From a checkpoint of a small transformer trained on Wikipedia.
Size: 18 layers, width 384, 3 heads of 128 (1 for keys and values), MLP 1536 GELU, vocabulary 7268, 31.2M parameters.
Architecture: LayerNorm before each block, biases, tied embeddings.
Training: a variant of Adam for these matrices, 751M tokens.
MLP neurons of a small language model. Each row is named by its layer, matrix (down: output weights) and neuron, and shows model dimensions 48-111. Each number is 200 + 30 x the weight over its row's rms, rounded and kept within 0 to 999.
After each neuron's rows, "fires before" lists the tokens most often just after its 100 highest values on Wikipedia text that the model never trained on.

L6.down151,191,172,161,271,206,235,183,199,247,147,207,142,192,243,235,175,216,212,211,237,189,209,181,212,185,202,137,251,180,224,194,289,160,237,197,235,194,315,164,184,204,167,218,164,185,170,216,250,176,211,171,219,190,190,156,254,257,180,188,216,132,231,168,178
fires before: "8", "9", "6", "7"

L4.down932,216,178,228,223,269,205,181,222,289,193,194,181,235,174,199,225,239,222,207,258,174,164,180,200,187,216,163,216,233,263,216,223,230,130,225,187,262,115,255,203,211,200,213,154,170,207,233,214,211,182,205,220,245,230,182,203,165,230,243,176,198,205,174,192
fires before: " |", "iced", " |\n"

L6.down1319,200,178,204,212,151,262,148,220,274,168,194,193,213,242,186,155,189,237,196,188,187,182,171,182,198,177,189,219,189,208,229,229,161,227,198,168,167,241,154,202,185,179,222,213,177,151,183,270,219,229,184,188,162,188,178,267,253,241,227,237,198,207,206,227
fires before: "8", "9", "0", "7", "5"

L9.down1160,246,198,155,191,194,182,190,222,172,180,185,157,212,215,178,200,185,204,189,178,200,188,201,223,182,227,181,195,225,201,216,232,199,216,189,160,161,295,186,222,193,207,207,222,238,197,211,219,213,193,214,231,230,219,204,177,183,236,236,175,239,184,179,216
fires before: "==", "===", "|", "A"

L6.down431,141,238,209,216,231,205,226,215,229,201,148,199,184,214,193,132,169,209,205,149,209,213,112,221,203,191,232,216,225,240,179,187,231,160,186,151,242,157,184,136,191,167,161,181,213,181,168,213,224,292,225,196,204,198,216,195,216,246,224,182,199,170,220,231
fires before: "-", " Ch", " Jun"

L9.down638,249,172,214,167,151,156,193,234,230,215,248,228,183,187,201,202,196,173,205,220,236,215,225,212,195,274,216,202,218,209,178,193,210,216,184,154,240,201,215,254,219,123,242,152,196,203,195,173,212,232,157,175,232,198,209,183,203,202,194,231,193,217,213,200
fires before: " ", "|", "0", " |", "2"

L9.down1457,279,248,126,259,224,215,222,163,148,208,153,197,202,226,197,164,177,220,209,194,230,198,218,165,156,147,160,204,253,223,220,184,192,222,237,200,212,195,189,189,210,169,230,215,225,171,196,185,221,161,173,190,217,207,207,166,208,176,219,222,196,213,265,195
fires before: " "

L9.down682,185,201,233,199,220,259,182,184,162,238,183,201,182,188,162,195,148,242,209,264,224,255,208,139,166,194,186,240,231,163,191,179,230,203,236,186,218,193,216,209,212,181,198,197,185,235,221,192,178,182,287,182,206,185,258,215,180,172,178,221,261,183,168,173
fires before: " |", "-", ".", ";"

L4.down196,192,242,180,207,199,176,208,197,215,237,197,207,174,211,181,211,240,177,157,204,152,195,183,186,197,211,205,230,213,306,183,229,238,194,192,207,191,216,245,206,223,191,197,202,189,175,182,153,237,159,196,160,217,205,192,232,191,222,137,121,210,273,246,193
fires before: " |", ":", "u", "ual", " |\n"

L4.down257,229,229,218,167,176,185,146,277,219,173,156,177,196,233,181,217,204,208,198,191,188,242,201,200,270,164,213,183,231,161,182,164,237,210,194,226,222,227,205,158,200,267,197,218,206,258,203,165,199,180,148,188,205,222,196,200,188,206,223,249,188,227,202,180
fires before: " ", ",", " of"

L9.down528,215,207,241,149,188,182,155,203,230,218,199,205,131,170,224,195,191,169,222,181,176,262,205,205,270,226,235,209,225,203,217,147,248,186,189,248,197,239,195,173,161,185,190,228,231,222,176,258,185,201,248,167,207,201,145,193,213,191,194,204,191,196,198,153
fires before: " |", " ", "4", "3", "8"

L6.down1390,218,191,179,232,158,259,169,192,220,169,247,177,208,232,236,156,155,201,197,211,250,228,181,176,229,199,203,193,174,207,180,246,196,160,210,175,182,227,200,209,159,206,184,226,143,190,180,253,276,146,186,212,211,228,180,283,216,175,277,189,230,191,191,224
fires before: "0", "9", "3", "6", "2"

L9.down1357,170,201,243,207,139,239,176,212,217,212,194,167,186,200,169,171,180,198,211,146,171,224,243,238,172,251,180,256,190,192,208,191,210,237,211,204,184,220,210,182,190,196,217,182,190,228,186,200,210,199,156,248,173,166,211,200,208,226,176,187,246,223,203,195
fires before: " "

L9.down698,247,195,171,215,215,195,209,219,192,171,221,176,215,233,174,187,181,185,172,239,220,198,171,235,153,198,177,192,174,196,199,258,232,210,162,197,183,325,182,198,208,204,198,237,256,226,236,242,205,188,202,187,188,245,193,153,208,207,215,198,229,185,203,218
fires before: "===", "==", "|", "-", " The", " In"

L4.down949,233,195,232,167,204,247,188,260,199,161,236,227,263,222,191,208,180,216,222,209,184,227,183,216,129,188,147,120,192,187,210,185,182,212,145,203,124,274,170,195,217,250,225,211,195,200,180,186,160,216,195,239,194,195,240,191,208,188,204,199,178,223,193,164
fires before: "|", "===", "=="

L9.down1406,286,216,176,238,204,204,200,192,146,223,190,239,190,236,225,143,186,231,176,180,188,221,220,189,181,225,262,181,216,189,178,161,191,167,170,211,211,213,236,213,208,166,204,171,196,241,157,202,209,181,208,218,235,241,181,214,231,177,224,182,204,212,173,169
fires before: " ", " B"

L2.down87,148,219,202,191,117,202,228,223,189,184,221,201,194,186,206,240,224,210,211,186,207,216,234,213,211,239,249,213,216,194,224,210,201,197,230,230,241,210,189,197,178,167,199,211,184,183,225,182,221,265,219,213,198,174,198,188,216,221,171,216,177,205,183,192
fires before: " |", ".", "–", " ", " |\n", " Digital"

L6.down962,267,208,216,175,193,192,178,211,204,196,190,190,220,180,225,183,181,212,197,189,151,195,222,176,192,223,199,202,217,231,159,173,200,293,198,210,185,176,196,188,209,176,155,155,154,209,196,163,249,223,193,232,198,237,196,189,184,141,238,211,186,198,230,215
fires before: " a", " of", " is", " an", " was", " by"

L6.down1011,245,180,201,232,208,186,229,210,196,145,204,182,158,237,210,155,237,173,206,207,193,194,127,183,236,183,232,176,246,192,181,215,160,213,166,201,174,174,221,189,192,184,192,143,228,175,198,181,220,180,228,172,182,211,215,206,168,202,238,179,192,207,236,177
fires before: " ", " San", " S"

L6.down767,203,164,205,234,208,189,189,230,185,222,203,160,187,185,154,157,197,171,202,202,165,196,216,175,191,213,189,161,233,225,224,222,202,258,160,210,229,172,226,190,204,209,208,206,198,151,191,124,222,222,242,172,185,194,179,216,234,210,253,183,184,199,222,244
fires before: " "

L6.down1103,187,206,179,228,208,228,195,196,227,193,174,214,216,202,189,177,162,194,192,222,158,166,194,174,141,179,220,179,239,185,226,208,208,171,213,179,211,202,168,207,203,195,181,215,144,229,250,183,186,200,231,196,201,210,192,200,192,136,170,196,207,203,155,181
fires before: ".", " |", "–"

L9.down242,178,268,160,191,190,158,254,217,195,221,210,208,190,208,168,193,215,230,240,225,245,201,219,168,217,170,203,216,227,192,185,183,244,190,212,155,172,225,223,212,242,230,191,173,205,203,173,182,184,178,163,228,237,190,218,188,177,235,192,201,206,223,164,141
fires before: " ", ",", " year", " the"

L9.down983,246,247,181,191,196,124,227,163,180,261,257,229,185,227,210,212,210,249,203,185,205,167,237,224,196,227,232,165,234,193,215,167,160,198,219,173,200,180,204,205,163,190,234,153,181,216,190,175,223,196,233,211,195,171,177,171,153,208,127,218,190,207,204,230
fires before: " ", " the", " League"

L4.down272,239,169,192,233,144,199,172,212,176,194,271,193,171,210,199,184,184,229,97,175,213,191,223,232,181,192,181,208,194,212,153,202,213,179,221,159,179,190,209,213,218,224,216,190,185,179,198,235,195,214,231,191,194,152,146,212,201,169,177,218,171,216,179,210
fires before: " ", " the", ".", " as", " |"

L9.down636,232,175,191,204,214,175,210,204,227,183,205,195,211,226,176,197,195,197,166,252,223,174,185,234,170,184,177,182,185,197,203,244,217,215,171,178,195,332,184,202,225,194,204,205,234,200,236,248,216,181,193,206,211,248,189,192,189,208,218,200,231,182,195,209
fires before: "===", "==", "-", "|", "The", "A"

L9.down1371,221,212,177,198,170,192,221,200,234,191,122,189,122,222,174,196,201,253,204,193,188,184,172,206,179,165,215,222,250,166,202,179,209,176,193,260,165,264,198,182,185,194,205,209,267,189,155,223,221,221,212,182,237,187,190,249,154,228,227,174,222,225,205,173
fires before: "-", "|"

L4.down1143,224,246,163,194,183,187,185,221,175,217,157,201,215,166,207,240,193,162,186,213,181,187,197,186,170,142,175,174,234,167,193,204,221,214,214,212,236,165,241,186,186,145,140,220,171,204,208,208,146,243,242,187,186,246,226,209,165,191,150,155,180,185,188,175
fires before: " ", " (", " |"

L9.down399,226,198,243,173,224,210,222,164,206,242,184,154,164,211,205,244,219,223,252,174,203,162,161,209,197,209,217,200,196,168,205,177,161,194,229,204,175,210,158,163,155,211,174,192,205,230,210,195,162,242,171,266,177,227,221,156,226,162,165,191,216,251,223,235
fires before: " "

L2.down231,204,214,161,185,192,241,250,240,150,243,204,196,214,163,165,201,199,214,212,196,208,227,200,211,247,148,236,249,247,217,173,219,213,279,174,156,225,263,165,195,203,171,240,199,245,203,200,185,118,172,151,183,200,193,258,172,205,176,240,211,232,215,208,216
fires before: " ", " March", "ruary", ","

L6.down504,194,181,191,180,153,261,191,236,220,193,177,189,197,186,268,192,186,235,217,198,181,218,253,163,240,235,198,167,149,212,211,163,162,218,211,159,225,241,203,213,173,149,198,210,118,237,222,179,169,224,254,217,197,184,202,204,189,193,163,226,218,200,203,197
fires before: ",", "3", "1", "–", "9"

L2.down690,232,255,217,244,254,253,158,235,176,208,169,191,172,229,174,220,203,203,253,250,198,235,266,227,267,153,202,186,207,197,220,209,215,236,212,195,211,189,216,187,195,197,180,178,207,184,193,145,201,199,203,175,205,195,206,212,212,179,206,213,199,263,205,241
fires before: " the", " /", " is", " were", " a", " "

L9.down479,146,204,160,250,196,185,243,217,230,217,212,216,233,204,180,147,248,245,205,194,178,195,187,180,222,221,196,265,187,216,229,170,187,203,197,250,236,252,145,211,205,203,181,201,230,172,254,158,194,216,188,188,199,170,157,177,196,139,190,235,216,175,185,187
fires before: "0", " ", "1", "2", "202"

L2.down78,248,235,223,196,175,186,226,140,193,186,209,270,166,209,183,178,220,195,247,169,198,180,188,219,165,169,202,211,221,151,180,213,184,204,231,182,199,229,181,188,186,191,240,223,222,185,190,198,177,261,186,205,237,173,204,196,247,242,141,126,193,246,155,228
fires before: " ", "0", "8", " the"

L6.down1324,245,195,178,191,211,189,262,234,214,129,189,174,215,241,149,131,205,179,143,182,206,196,211,237,158,216,155,178,191,183,179,232,193,204,202,197,153,271,216,196,223,178,228,186,205,167,213,261,185,209,184,163,204,219,194,165,216,202,152,216,131,153,181,219
fires before: "===", "|", "-", "The"

L6.down103,205,186,174,187,208,204,197,203,227,151,212,182,229,214,174,170,216,200,160,199,231,215,186,195,159,181,215,194,231,165,207,204,181,210,184,182,180,266,226,207,244,188,234,186,205,194,171,231,214,192,229,206,193,199,164,185,201,215,192,206,199,161,128,214
fires before: "-", "The", "In", "===", "|", "C"

L6.down1224,209,204,213,217,186,212,226,261,199,226,199,240,203,227,226,216,246,188,196,208,208,152,167,202,211,176,254,237,185,225,261,192,222,226,202,234,164,179,204,200,221,216,186,222,232,152,181,195,178,179,221,184,176,252,145,203,170,243,219,232,225,204,212,220
fires before: " |", "=", "===", " by", ":"

L4.down412,193,163,223,228,238,200,218,220,191,176,162,163,243,188,218,175,264,210,189,212,203,204,205,162,176,198,194,222,179,131,216,165,229,214,239,267,244,208,205,212,153,219,170,223,180,171,217,206,229,185,180,211,199,181,203,272,199,183,173,202,244,220,152,149
fires before: " |", "7", "0", "2"

L6.down1365,232,220,154,153,210,237,193,189,161,191,217,207,222,203,202,225,210,216,226,229,219,157,200,250,195,217,172,188,188,154,213,229,191,191,163,189,149,280,165,178,202,191,216,188,239,205,200,281,167,210,153,202,140,236,180,155,188,197,187,238,189,176,220,173
fires before: " ", " The", " In"